MLP neurons of a small language model. Each row is named by its layer, matrix (up: input weights) and neuron, and shows model dimensions 32-287. Each number is 128 + 24 x the weight over its row's rms, rounded and kept within 0 to 255. Numbers have three digits each.
After each neuron's rows, "fires after" lists the tokens most often just before its 100 highest values on Wikipedia text that the model never trained on.

L9.up163:112156167144135109151139126110127148129141129077149180141126134102124125149108161117146127126145135099111090076143100108147127142142144147188131129138122122192132103121069139103101083083156121129137142082131110096138133141114137109112140093097073139135103166124218098105148101093113172140142126123122130136122106089178153103128147098176147137135145106135108131166138145131088139136045123122103143110133124117152103115152124135164089161128122126122147150127086113139128119095110074143130159129109067128148124093106107153121115088119083129136143135194130085125112131168138103159130169145108123143097177119126129097108158156129122139106105118114153151122147127109126131124136171107118161106097143151112158121157137175108103099100135106106168143140161122149116150104133126
fires after: "s", "1", "-", "is", " ", " Vo"

L9.up988:123128134136111144133118092160146115119118122121104114118093150101124138091111093112108115108099155140109112120140106141098150130112115120125118171144128134147157149175152123091113133144165121119095124167078095149125072106103169151129097139136112098134094121115154125129155188135151141137177149115124123135177134123146113156131134146130094116123090122120130148117162126117110118132115122145117124102122136170128075108112165076113136095127132187120112124115130137114157154164161142112102100098159091120142117117127099122117183127123086130126117115121130103105127115185197109138138152102124155115130153119130098085121144139110110136134108166118118108063136133123104128164122157153128181119117141174109107055127105116136128103128128096103146138138146128140083099111167090
fires after: "3", "1", "0", "8", "2", "7"

L6.up868:143081174125145138116150118147149101114128118145117133109142128119150149130136120163140124103153133176146138096180088144164138093120145138159138105110082127113144085176079181136147163108098120138123123104139145151148151175159161156103118137104119148132135135121092078108117102138127163124120111133071130127152133099158139171133153166096157153121123139130117122145115096151151088136101150144093128111135119132136089126142145099119164155190147136129152113091121152143114160109101096113141139098095082114146130110137118132117136111109145113136167174146148135098128140125108117153179159090142154111155132164146118132124146145151149096133169121115120079112174169125123111126129172123138126128102087114123116155091137139137078108127145109119175113140162111138166109098092161
fires after: " to", " ", "-", "to", "–"

L6.up779:119149096139122078145132115128149158120105161135131144089115131174141172100115110115188102145124136132097113127132101085156180128123116153090099157137114118140096153133108155107119117110163151127108140165102147124142137127119132121164119132106113117119129127127180103107082090137130138125083154126143113108140159125198149092097126102126137127138192108139120154114121115150127147139130181110108163124091130171128093133127108105139119154099119125139124123103125131129126175134120132150103166107132057123111140131123163118128109128107113124151125120194103075136107118156168136084151118100100105134092173149113041109150141125153106116088131116129138150098172092116144124139149126168112136120107123132107132104124145090097135113132130095167124127144121121128146095083128170
fires after: "n", "s", "j", "t", "2"

L6.up994:169103086109143169189120163088180129142117079095111129150141143126128130126089145143121143084189109122108134161110134170104167124136112154119128142135124157146129122113115141098132151091132104164110139118141142156098115140144147125112138132112140110141125129104138168163150168147107124119118088169106124157145144141148147123123123125129127115118122123109109123137144129156098128155100091123098104119117154129160114110150128102164130107121112117138091150146081145121111171055187111131124125141102123098155150106129137110094108137097131110135144142158137114125103146140179150140120121160132138124120106162073111157123149168142135142105091148136129071149098132105100131132141140117136108103149142167134141150161129122150097125143143111143161153137120129160130109140100121
fires after: "6", "8", "7", "9"

L6.up161:138134142119154116155106164146127149145122119125126084107126137126139173121120121105111117142093126150110121099127089143168161141129078131127127120132103143118132161154141134069091165118148130161089137114117125115130144148105113136126095134072147139141115067138145091111115108133133156089160143159137133087120126135136142158131139119122140148089111138119123148077118149111146124135085163136089128114097123125141106168088165127125158141103128092131162145148117166092123141147144112142137159129164088100115136070127114105124124138087120154130149157147109114125131128153158124096172151123097105124140154145125104134135215135148130075097162129116108131147109111080149124158144159120158147135081127151098117105064127150124104132163140120059135141173156139122150138123121113
fires after: " in", " ", " out", " as", "in", " In"

L6.up1275:087139122136133103157132099137083083131100174122140167066090150162135146079112157142128109122108072123139130130111153143139135152118125134105133093151094124118129157145106118154100119113124155132113099127106142101146143083124134084112137149064114081118101111096162119117136105103069162145152184179082097137135112124157112149115137122128118128109153115147153101134141126163109107158120131097134100126118087108129135110126095112085137116141149115121139147098129128125147142139115127112162144084141092103146141106100088123112126117112096124149132135123109098125090154096148126144159121122060091147126162093121135104168119171104075112094156170129145102121144130119147127149131166149121121057149132144108142076151161111094157119121134102145100164127133122076131118115095140
fires after: "s", "S", " S", " I", "t", "el"

L12.up461:137132134177166119139180143129159148146107130101146151109124139119122138143119107150142152131161104115100115075179115100110140131124120131107142111149099137178148178125150139134175159142097117105145127106139126144128088138140157160111133114138133126138115118105119134143171153119148155165129151181107121144085165172160156133142154163113109127113121157135116164093089162109129114157103091125151143123116111100145124193153144115116120084142117174127106122107140146163142144087106117113149119121111125162101165072135086096162145157112071115144121124136115137148108108132163143090107112147103147127145117077117144132146200160145118055111110130085132118138161116112103111168114102111130160119088099145085089128093133142145091139133142152109194095087116134109130096140106140
fires after: " ", "|", "9", "–", " |"

L8.up1174:153115132170169100140118132114126175131142174112124167142105132140130154119123116121189159152088113192191134094125117139128181109153116140123105111100139113126136118142126136139148156108138104120192150055137083127182146174098146173084111104102121135100181124126131158166114120123136157151112131139112105121154079127141130184126157129142145110120109081094120137101108126161147113162106135108110116086113109164154122160140129149116164122157135114133140141117137136130131142097164130158148094169132119113150156140150153096091099152139082142161094176139144124144108129131125140129112117133115128078109124137099120172137154132111094109110118098092117108123131134145129172159141123142134165124079163167123138146093161136133105102131161083123152116134121156101144115113094177
fires after: "°", ".", "5", ":", " ex"

L9.up1234:147094165163114131145198085080173126165092116135143129115098141180173149151132121127117134083130128110149186147116093125133128112137156124124099128103063107187134153134146141111121100120122089140156130101112117150105134109091146155102122109129085122116146106112154123103110090139120181115113146127135110108183137103150110125097129132193130118125138101152127100102122134132124110087105129098139112115099173130140076125130128114138142155105139108128108175092133113115120107140126146131143155109146102120145121109129159124137121137166135119110143140150103126145078085140142085124145132096149118140183120112131100119132150141105143128151158113097122141102134119099139105149132125175158159113077127124131090122109152137133090116151131144110150159162132120114136133135080130
fires after: ",", " ", " of", ":", "="

L6.up320:128154084128128124228127124128113124128095110111136153101131178152145164124096141114165128150108135126168139097146119108151157081159147137111128143106072127139085146139098130113113119107110103152098135127098116105103142097100129131165139124087145119081136137142192114080137120109112160125092150120141098107128120106149170145150104138147166113128150117129106171106150145103144121143104125083135165124132072117152109134114117112142109113127124165145126144148111143142120131136134158146117126150094074142156142099137116111157094105100160106136132103137115098131108116147125163082112167122088166099134172103135064129122112138101147128153121166094117113105142108098118135175099152174132092094135139139115136115114152120129172100115118104138123126141151134129134113143126174
fires after: "s", "e", "r", "c", "cl"

L6.up433:120125124164147142106130108135094132126077091100103152086104159119115134091114149109174128136132156180130157187111124119145115155108134123156176119082153139105101114149094147106128132097096114117188132140105105112113153095111185123111176102120110111138141103095123167132125109123130096095112144120109108140117138102127121137088142127153135133137112116157131182155169129140145134138110115102129146128104127141172156150148098113114155126173106185115149125141129137117143194074128107143110081100123098114136134141093116119129127143094120150122090158122135114186133141154183168093128125105127111147129116103133126128152154123127154086080127100143148116055155102102136125104107151146137142100132110141124096106138116093098138134139128062153150091118153149133153127126092110
fires after: "L", " M", "V", " I", "R", " U"

L11.up916:133119111112117139185144170139177093163167092135166093124165121082113120111095111133145132102126089124130116118103110142141119090162110111114121120106085180154123142155077165125112158078133102119090154143092127143131133125148157131099095142093123137138161106130147144100109113110173152146118127096128143119121090077085106115147178127137135108129092128101155124136149143115158122131136133125127128126110128134163129127141151156138204097155119142126204160122138090138075150117112166099146144147114104125090161116111133159141148147129115152175089103110129117100134122140142085101151112163098129134173153083122134123156127146162130129109154154143117159119133128131119116139119121113149167102096144154129148154142120092085150132183157121090146161123175126167121127119109143
fires after: " ", "0"

L6.up30:162124142150165128127146133103137101133099165091116153092148180161124169139109080100160125156089119147147115171104134108151134130117153099154151116150112125142124132141099150121097179121125095118131129167126101114131164155127177119144130164098076125114171117128087154116146095125119140118158128117111108152135126129110111144122119117166147089134103114129180109096116104147134098147126162152101147130106113129193164111131127151072148115125106166106146113145136140090129154137141124141100104130140109136115148120097101111113104141089111136128081118123142106146130131122132136123110083150141146139152154133121118106174113104105099123133142119134129118091152094061173147143102158173128178104116093147111089161136147156100126073114149126091135112114118134155142150133176132
fires after: " M", " U", " C", " K", " H", " F"

L9.up1260:140161115126144141111133173115141112139111137083131122115093141119139171086115125150102120154091129149123201138130133156108164108127169135108126167126163129166113129114143130094121137139092100150106147131136121111152151127076117118106152111115131079148130075158133113148127117116077135110163117136102098145189124103124107143115111176112139122109103169091107147156102137104139148132063156165115122101111150117126133126131180123135105133129141162113125168159110141113172181122169117164111138136104089114092136115080099117134107110133130140110106167121086116140124135143134130136124145094141202104142151149105136127128122150144161153115147096066132143100128148138137107171109124155171128117109112161117116101127167132117127128065106137148131111105144103114146107124140092
fires after: "9", "4", "5", "1", "0", ":"

L8.up914:089084173131153118143120119136120114125122114124127152128151140163114134143129118142123133137107138108171123161127079135160112117142129099188110131100127124147112164158142123125144150093123118110100069099123091149124134131097150192134167167117112086119183119106150129104145134124108124122157095141122144139138115137164127116118115102138155150122104109178113142088110150099109165160128155143134140127147143106162092120147120108141129146199135136152130115131159141114139136117131113146127118097109122058147144166082117118088144143101104147138123125125134127132083153122122132131160157121130121144159125139128110096096141119140125103113096176117151111078129105134109123119112133140140156128087088119131111117078105090065133079100161149126114171123122128174102111128094165
fires after: " ", " the", " (", ",", ")", "-"

L9.up101:128152123142134148163113094099100146136136147104115153113086108093144137108127139129115129127111125140087136125162111157118152141123135138133117141106087109152100101116124122107119147115160133160142140108084123130111119124123124163120104143103156113152128103155156109126171104087120159121161142160142113127138095111140111135144086163126142123117119123150097117114153120138119169117098126140062132078148108149139130109136149119133113140117138152126143172125172153091164139137151147136132100116138114099123127099123131123152118114134121123118117152122117102137104183123121130162124159096116116114106161131113120106157163173137153109128158148116099105133078186157124099194119171139161176130113094160145146120041132090132128101116142142110140118136134115109108109147143136
fires after: " in", "3", "7", " In", "4"

L6.up501:100146119140117132139179130144121123095106074136138124086116152145136146143093185139150114106134117179114153130143133115127134181186151107112167122109124126144148141117125137119108128102114141188134076105113089119099091145114120101164139089135114105086084156117184146121113130097114112096131160136086090116126146116158156136119117113128107097119180125156149133131152127133100129171087109090128138161150122118134120087089115125153110114097147107136168109121126150125106130089164102107174130115109101104158100107081126116138109110158121157132111138107110106127107128102102088139097092165130131110134181121123145112084123147107118136127102087132148117117140155093153103115096126156124101100146105134118131091136116101150111099100190132120126203157139108156129162112127172
fires after: "s", "S"

L6.up998:134138140130184137150154123078133119191150131089150129112149109147184161136147135097168147098133155125147158101122100137116143131116107184128151135129085086156128148081147149098086171145098102152122140137104107168152137137146149131150140137125083138081133118106151143089186069124094129120119149141140151122137145093124135186134103183135147131109122103114109153125123162113144101166111117145112155133123110118133119100139155106163121091107136151136087108172134110130148120103110151160131135104095092106134127106115160121126112131073135117163089120149111069141112137128150115129124195160130118110140179185135094100087180146128088116115149168092146129138154109085096109151132144118149104143135109149122125102111123105127126127171098115118131108159150128138136142138123143
fires after: "th", "st", "-", "t", "h"

L6.up1134:113125155117158159138148123115154166137113118139140142122125137101088168131129129094131146091140116144122122137175113153126121141206104093136165109133086156125107158136099129149148157080140136118150107135107098145115143140096143127126100091130088140136134093145130142107131117157105104086153161133113108147148158144157186174092119141170145128130139127131146143124137144147100151113111145114133150136115134112165104133116130130127135135136133142117121136094151140077127160129193105105140130124121094103098134123157172156103072143100150121157104115160139095098116151142172138094151132121118097096124161102077116122153179171116155100116142105118119117115122170102169135105112146127138141126089082139058103123111112112108111082067155125100160154164172098122130123118121130
fires after: " ", " D", "qu", "ad"

L6.up1200:117150143140138152089156097108127163157121158129081116085089147091110139118139121129131140115079119119122122162134140119134120152132111115147177157143099123120115103141123098117143126114140107125135087110113067126123154082150163142094116101096091149114148122167122188171148112086147102134167089127101136139103154159109127148112160132165115131113047127131160109114176128156098143144115157099113117111110136098162127148128132142148160159152129146124138114114130161107080163135130109134148137119121109122124127148125154151137086142137102114138066133126148077141107112124107102130150132112143121149139114125121139117129120155112124101134123114093135067108131117136146095122113149133143196132115086131080082133104135101094095092161119133093129111145162111123105088124145125
fires after: " U", " M", " D", "qu", " ", " F"

L6.up1252:106116106125125132197125134125142141143101120105133139104104163173182182128096156126161099123099150126136184097135096091107134142154159120100146165121103094119148127143101130125142115121158137160125156120119132125135155178156139118174090107082150108124147144119195091124111117122125128138123134099100109146150125073158126090120129142133131119121131104121124106101117154094158142124105145142063140109096135128125134145092146119188152124115123113124116148108105097083162142105153126126140139148095069105127134097120153094119092130097149107116145143114177100119150131136107155120142173144112116176150135144152065078122149155133117141132145105149102124133153115080093122148134156183123142109136095144108138125125164114113145108136163158130150096144144151145143081102167155
fires after: "s", "e", "t", "d", "es", "l"

L9.up1256:115106152117122122142096117190128160133113110152114141145144098170120136114096088108144123170141137150143180106121102102139089106127074112140133104097089078176112115183136142159111149107122106106124138088147099122148138163131130153111154154144103112125167164135124144069116119128103091107147112126179169146164111129170152145117111164147124124115122112143132091126121106131144158160138137076135154136153155179137132140130133108129164148112158158131075120100118120150144165136158153131183102129075106124108144130080170104121133115145103092165164147104118139122140141111130170144172167129147147150156150165106114115119136117116108115151169082139140084080108123116130103127115161098168164120085135121108105117105135120122109115105114114120078121110143121117123149154143138
fires after: " ", " (", "-", " the"

L12.up453:138122132134161131116172112175091125128114122081100090140097111104130106142138119118129117128134122150126113102144121112111141112182141128126157103139108156108076128143161105102150130082145085109144143128099130171096114115159106122096121103116084111110130113119141137174155114135127124133111145143102122138097116132151126161094150146151090101121113090102130147137158120076178100141098119154076112118085101164138088168151184116149125164116113158111128127133128109131142182093093128129126153105141115112128169123102098097111082165143123116156129140102144141125086117162159094140124121177128127124109154093121095142139153101140143124115110116106187140101187135081144117124136103122111136116122135136107119139108130083142103123168161130149170143152129125120211143153126154
fires after: " ", ".", " |", "1"

L8.up165:091065117159144108121130090143136090129143143112131131139142133133158141077134131121128151120112091177128133138173143134094138094152141143132130158103132118170168148129094148089129122103162094115132142132121091123122109148132099154093148165134184102118103129136153158145105129110156122148135167126129138171123111075097141135131149124140151108117078111139147131116123154150125121151098084163118116103121130132147129158123198125116089143162157138122156168114117083128105154106177148115130088132135114117178150120098120089135101135155131138129086172084115111160147160126148105170093135082091141135158106140094140143091105190099119107116110141110122118099112135130136141135126128089164115106135155123135123083119158082126100098112110109133082122104122083090116099150134168
fires after: "9", "0", "-", "6", "Personal"

L8.up969:133119142161129138144130145111153130093113157099103187141111129089128132076122125100146112128089113138120135135149085162121126099113148111163104129120101140127158099100151115131123121135094122087097115118150162145152208125170161159135100115130147099147123118128089108124128130120099135143132073106084136117153134127135134161126151154154161105121130166135136168096126162167139101164127172126127092120115106129152102145132097142122134124111129116140128142136112129137120150080121161183145172138089117119110101122103142099112095164143124157129091130110134080131176120127124136117098092137139157141139181142136126147112105090094101122142131138129130104130129132142090121084114173143146117106106116135134148147104131140146128150150167086160124151113155132141142159155127120
fires after: ".", "w", "\n", "ro", " W", " GF"

L6.up369:083138115135155110132134089111110110159087111098114133121109123151094164132143118171155115102143096133139120129132116112128141151177121142143134140116140164157125102121114126149121147148129052121141112127155140136128158126123125096200107145118081141132104135137138177097130096100085140086130150164076113109117181119095134097106134156107121121122114121096145146127127137151097137154088126087148107133100137142153120122115124162151139144094124139064130149141147099119120123105151139145156125110115096065175149157125135139137100125088066099114145120116096128155124129131182113132128122102135149147144156114140162152131127157106137069076173125090138126102112136122157125110100135128133108116134103139091113112123105104098145096120141106111131151164158102162142135125068122
fires after: "s", " S", "S"

L8.up131:117126176136131114152123144127151138129101133128154111110126101136129144076114094109139132134097111107100103128128047155117156099143120117141165117113126157150193148155094166138140105105132133131107168108116107086161140103123205115085141136126130089100133108125087178146130152131143146108145136114160151107130122122126165145146173127152141128130085135121156117149110154135142085151108111128121157117121140130158126173107141122123095150169149165120117157118105152099120177133105145115127167092078114110088103154151124123116143125116125128133091141122130115133116154127095110119113119107079110173138089115177137119118139145110152136073171104074076104090122137133109136136082139142117145098091137130113157135128134149147134142144158089130104112117149111190146131094119182
fires after: " ", "0", " O", "qu"

L12.up95:154109187172157088133111132097096124123163113096115133090145137130167155089098138144143119145089124157135128165134109135102177175129128114136153103177102137146130081124094168130148154109111096130159134118134136113098143144138103115113125134120134132089123120103158157119191109106088133083192139179106099120115142114092118154086120147104126150106090143137115147107145165150093165146114074127123124163107091161146095143104145138161146124087132128140118139095099123123131148091112114130145086135121113128100134136091148075099114130130131121147122137121122105112084172128157128101161093125115147125125094134128092130153159113151123094105137066099153094102173119122130109167089172153141161133113121151122119124123127101135134127146113122087114107116156142137128154138121187
fires after: "0", " ", "–", " |", "|", "9"

L6.up684:124156166138131142154140136143109143104139108142117147110120146138164095102073121125183130145159113107140152163149124160143116129125101141113140097151107114084111158140115111094112196149089127121119135157105125148116129125202171120141126138139138143127155106117081119143127092149127128126157117114132142175138136141107084100143150145138125117146121118126174104137134122151131091117130119133100129121117137138127135089148122097156181094123117136094157145167129131128133107077106170160101162108084067108130113118094154112112112141076108120137086154116135120112130154089123089152169145144136128133159120110120087115093124109120070142162127136133149133090226130108098120135124146144141130113144137120126115116136102109061140139134124083126154105168148157109139160109135158
fires after: "h", "th", "%", " H", "H", " Kha"

L6.up1214:136166105115165104137108110117131149096170094089136096088140113113121169129124120160178083108110128127161110113133109149110169134141135120160154126135129112114122122152125097111130157118170127167116153121096129154165135126088098133122109126100124101094149088094117112141137114141095171110125127159122099145127131139163124106158129145088116106114125117097154121142151128119123154111144157156095109150140103158139114107150150128143141091130126126109095146133152148121145150138160157102174110103172120046144135101135106153129114139098128124170113107125096092151067151150113170125122103145101153119146151174089123106123134154154165147101176102138139142117106118113087141177125149172138163133141083155113102114093155137075115181096146111091130129097116137108133082119135123
fires after: "4", "3", "i", "ti", "n"

L6.up976:122111161076135113109149121153142156133130129159111169096130134113134154112098148098166094100118126128144149099121077123135129114136103103086144127112127151150122155144120143123124166128091089151105154160120129126163143147108181104117079133152182093127183055139116168111096089133132113110110139121123157146120143150109114112103144161166108126123102115133148113132172107155123142171135106093137137165137123125169130115122125147122138134160148157165171110142151101083124118101122137119135162054143111157095106119130109131100135130114110147166150127134176122112123138117092112136110152147112136120154122117095103113116157112130118071103141139115123132096108109151142104124114106144132147088099129145120098149132130107096104131166127079125095106172156114172122136126158146
fires after: "0", " U", " ", " A", " a", " K"

L8.up1037:122091132176113093152134115159111116141139127107129134090131191169135134114133106126130119115128145152106133163115141142111119118109120144149135096089113097144114173167134165147131119111140125131149130110106148177125155153112093184132147168140054129120093102116141142129126113141131123085090122170133142112123134068167148101156122170121147126124094088129094118114155161145163150131091116127103122103153139145131120122149157095123132062149107116132133140165174129120144157133162128118114082145128130085138139090130132104148133204106132124092139181057131123119088120094165165121119157107134165086128117133114103143110125148123121137118146128149143117091123121154162117153115147111183131119142123102119096107135156144150151085099145116137147119123105128142132123090071131
fires after: "1", "9", "4", "ed", "–"

L12.up1086:094134239104170102153123124091114158134126119128139143088104168138150133155134118120112081125168106155099099107137158139143158147127084176124123119130121137141164097137140126103113166116119089175104134135116124103132143148152078140134103098125119160133169116143138121101148118118121148142132125137155079109122153139106184130138116142132137139122096144131157132128158115120133115125094168131129131108148130122135115148134125129153107096129117130108130118132168126097135162107110133131126131104134078108120090117099135135146094146114087131090140129123120135156080101159155137105129147110135137138113076142127125115154160186159125107100116123108164083132116131124124096164051136142131170132137115131118119150143128183117116152151108147116132121125114132179151147107129137
fires after: "|", " |", "0", "–", " ", "9"

L6.up874:076158143161122139137180120132125140131157138129136133127094127150109142114098117131143152109150112133139149132112081079215105122115092139113119093138125119111110144120107169138085146095095123133148105124112144166130166180176137134162128137123126119081136128122094120144134110140132138078102171155091111123135149122176124150118151143098169088111145137136146124121135089137105166116087149112139121133097129177132125117109125105136138122098134169144105157137133138160135136084126131128109119142121120166110112119076183091101096160108096109126127138133146145131113141111145089160151119125123123144144137108126129125123142100146056097154145098095142173117148125160137122115126122141115098145104138148079115126113152138163141130155134101115143110145109167161133143136127172
fires after: "B", "ch", "b", " Ab", "be", " B"

L11.up798:116125173176143097123121134128115125145098117142160158106120113132164166114057144106142105119137147101144134143111113085165155103166105144129147129164119103132153104164128119107104155128149128145120139105138095119122131160101137151105105119139088105131105160143095124107128131074109147101193131189107136137147102117159151158109135163133139127085107081169102110119198134128121132117082125118132128090148143168175118151121138116115144081123122109119135142116155160151124171146133105114137127153141104099113130147093155078170102139137137155154128173107107108124090126136150139118170148147095119144149127122119148116127175139131144140122158199145122089147093154102146129136076141161146129074108103140087126087107120157095115091101155105101110131111145098127119092109112128
fires after: " ", "1", "2", "3"

L9.up501:119094132099123181126154142138113121133108139136080134096124120122146142108151108156107131111080130174121140107138122173158090084157129167113158113136143103105152124110081115144129107137147115107146186127109125177156177119143164163147150130083121115139194070129137125139130098138143136113135155124117143160085153080141142147143171142152161132118140097137138113103102131149118109125134143100111112147148098179153128116132155139148110139167132145174138137114088163119148168095112119134128114095117112104126134126063146092150095140104141146109130189110155172155110113107135109168130135126135098109134113133100097100132139106123131139149142100103088151098141181099092131132142118125152132146110068167133161137107129127126120115120164127136120126123128151116143136082104147
fires after: " ", " ("

L6.up880:129136130141153118113132119120106107159129147124075112086138130086123125122137135106142113155144145144149102193102122119160146120123142100155146142103152143142115086126083097119129144086058125118130118105093105141119164082116150141114150134121128145112132116128114132130146104104096141096130100152092129132131124130111121118129193152132097143136079111127139137157188082145122128163123144100100143164115120138163158111136126149151132117136165137166115156104127173162099129115127118138091119062121126113129113101094136139118122146068126120137112126141134104179125140147165121132143093155092133148125109106088107150131143183136130140104195112116142116099147136091088145150077119117126146083145122144109090131113124117093143104154139077145149126115172113085144120129053124
fires after: " K", " M", " A", " J", " I", " U"

L9.up248:141101147156139143141131102131134130124125131121102134119113175115137107115126119156144141136116136132127127117141091088152124113189153112146110073149101095181133129204094143127097125095121089137135144099149113135137120087092140162102093100107151118103173077155128096094103137126143139155145153101112121130142109125135134149099120142125117160119104140133163093125116115119097147116140123097103098126139101177173126130121141152168134121118164162174126111111134119159126164109138164153162123100110110179106094115103092117106157109134095156110119119083128142108132136139111097155156115141141145120161097187104130127142143143138174116167180103109162137114149128101128107118097134145141148112089101130136113131101129067107103182185136179090158143093154129148116142129117109
fires after: " ", " (", " |", " the"

L8.up790:074123177180167130135125143127128143185127090087114118144093155096140123124098107094200127126178146108155107150108151090103146119147110124148161127150127131166112146170119134083093150136161111128131134113148063156105104147144132122076136111145082142092123122081155108137146172133140145151189105153114133117150126155114156125121122155171167148126141124119092144136151113166105103127151106124164146096155181134156118118140155113117119057139127145142120143119145147155059145130119119101142143148131123125175142145122107135164117119137110158165127120140118133113101103155155120117147132125120142116157176127124117152107093122172169165117120120168158146111122136143095151106138126134134092120132140182101100142109131104130107137145118119085167149105114115155137122077129134
fires after: " ", "1", "2"

L6.up1024:125155118147123132201135127139113169151130112096121147120118156122147137134123144099094115102128101143135135171169139146088214131141155154132155158107135175148104138115162126121121129147126109126117164167117174151133157122138096104111118124109111104132108107114149154161108134106117125141105125150118129131148134108118156137157140160102135123097123154132120148091121133162129159114102094081100129134123133128155098165140187097112149133159116104125120155119136125126132156115164173117116128140164131121114121118141116126112069148142151146143145159148111129169113176138169154128102158123127132113145142097083085145131111139095164133122117117094130118110100082109100129171156142138156104125126134163106139095102153118142109094113115102140167110161161127135123135133105124
fires after: "6", "4", "5", "7", "3", "9"

L9.up639:140093146143092129125146086112096147113109110137112152116124106145155134094122099134136134111100121153123174101136123134143078121163131135153121097120078076134129103108108120136129132129116133150145176076142102171125210120123182134114104125094158131130195081134108128123099106139120134101089119092131151135103117095152117117097141147149159122128118120135160100122127131137125130114127141080102088114119111132155121126126120144148150151152154113124125110113126154149131092129136126136170103085070091146091113126107160125116124129124119110114136157098135150139118135076085103153149128102169112098127094136126106136139136108087115108081183108118169121171142127098147074116103139134120155125037117108129108161116140131126119119157163153137172149162157121129125127120107112
fires after: " ", ":", " (", " to", ";"

L12.up721:108082147185134141141184123155124092158122117098106113130105114128138121116131142153140108130124141146098150114109154114082128130126104164113118088137134110140158113100134110116087117137140143171112155062113119150119132109129145150112142121134159134109120138140103138157144102142137130118140086138144160158132126158104165148129152118158129100083144152130144132119128108151126140164131096112107162147123141151145094136149150124127134119121157110101141089116139146161126139111093151127174150108143160127123163060096068086102096161137160122120100153106101137112116126127116095097115127183124140100159113129087099141102184133170168122082109109154156149127174140166141135156110132150145099150108128120119100137144107127109131146153129140110141111166159183135116126111175098
fires after: " ", " the", "9"

L6.up1164:133071164140120142122101102138118158119122133142105119079085157105110137141108120138155122138076161141118154128143133121138099125107163123156138114123075095138116145157120105149113130071125169115127072125077119092084184091125153115119137124085116165139176109124126140111092108129112127137138128127127140165170116109112128154067199148094170147130092158104163088130089116159141096128136080086086158121124134136141153118126151137090126098144142157173168093113118130110102155142152126111138113125081126127164096127116097129125134100078120126145125132105142127102111128145109164100137116131164176150145130134153092105140127123133143138155146132155123074088174155126154105092111118133143155107094124122123065146112154080129129144144162123122165103120117120143119117120103146
fires after: " A", " U", " a", " Na", " "

L8.up30:168147087132118120146145111140141144129121129143135143113076120089164172117121139124141078102108111156149119139124118143130129170157162115111149066166137160139111110160122168176128127160108123101134166129162136146129161125143146099147090120123089126125122136167163130151099116091161103111145124167135124135128132102112185145087129126152133131111122150116156145123131120108132115154130117092128142145153116147138125142078119099146157094106155120088151139089184130125156109128130156156133124108109107106133106172133165104137094164147144124081097159115118099129115151155137155109154124131168167148155144109169096100144102108100116120123172112096154116105148151157117145133115171161165103134130098157131127176117146118102115103188145130116150120120158154143133132124163105
fires after: "s", " S", " has", "S", "w", " W"

L6.up1060:129158112117114076149141139161102146145124139088107116125052126135125166101136102133121115157087114151133123166123149159172163135109165131098136129157126130139115135171080128150112155123159137145136156171121108142108106139160121155130104117104130123122107102157148143126121120099129136153163149170110112143183116135145105145163144154120125130107078139162136171081135160136153168150084087144121119125133153145121081138133113104095107122142107107121161105103144137112116146165118137107119132116140073124119135123116098127152074127122114134160141178090095136117129132117178163081171176139145125157173129124160110146145153146140160132147150118137116073093139113107097129129110127110230160110100146204112106103156112121100110120091118135168115123092124150142145107121138146
fires after: "2", "1", "9", " the", "8", "6"

L6.up824:116101145143132146118117079108137124149101093133115150148104133111104096104132128191191140139152117157167126119125132152143084103154174103157144091112110106165165143141112128111133120122126118150168182088128109137100194127098147165162109131119124122125136096124159145115109116120128182129168127113160133178122171184163163122130137104186134118117121127118157137094107119118141142148132173089132138160147113118149123110154112108104155113133121149163136148143103191148103135127125126114158088122112080120092140099164131078129135176133110107132126102114132149149071102125125113119119112144170135115124122111114148145150150121121136151112128129136152098107098130134133080122123118146147145139109128113106114120106152169149137100112150162083114168104138075142130106138137104
fires after: " ", " (", "-", "\n", "="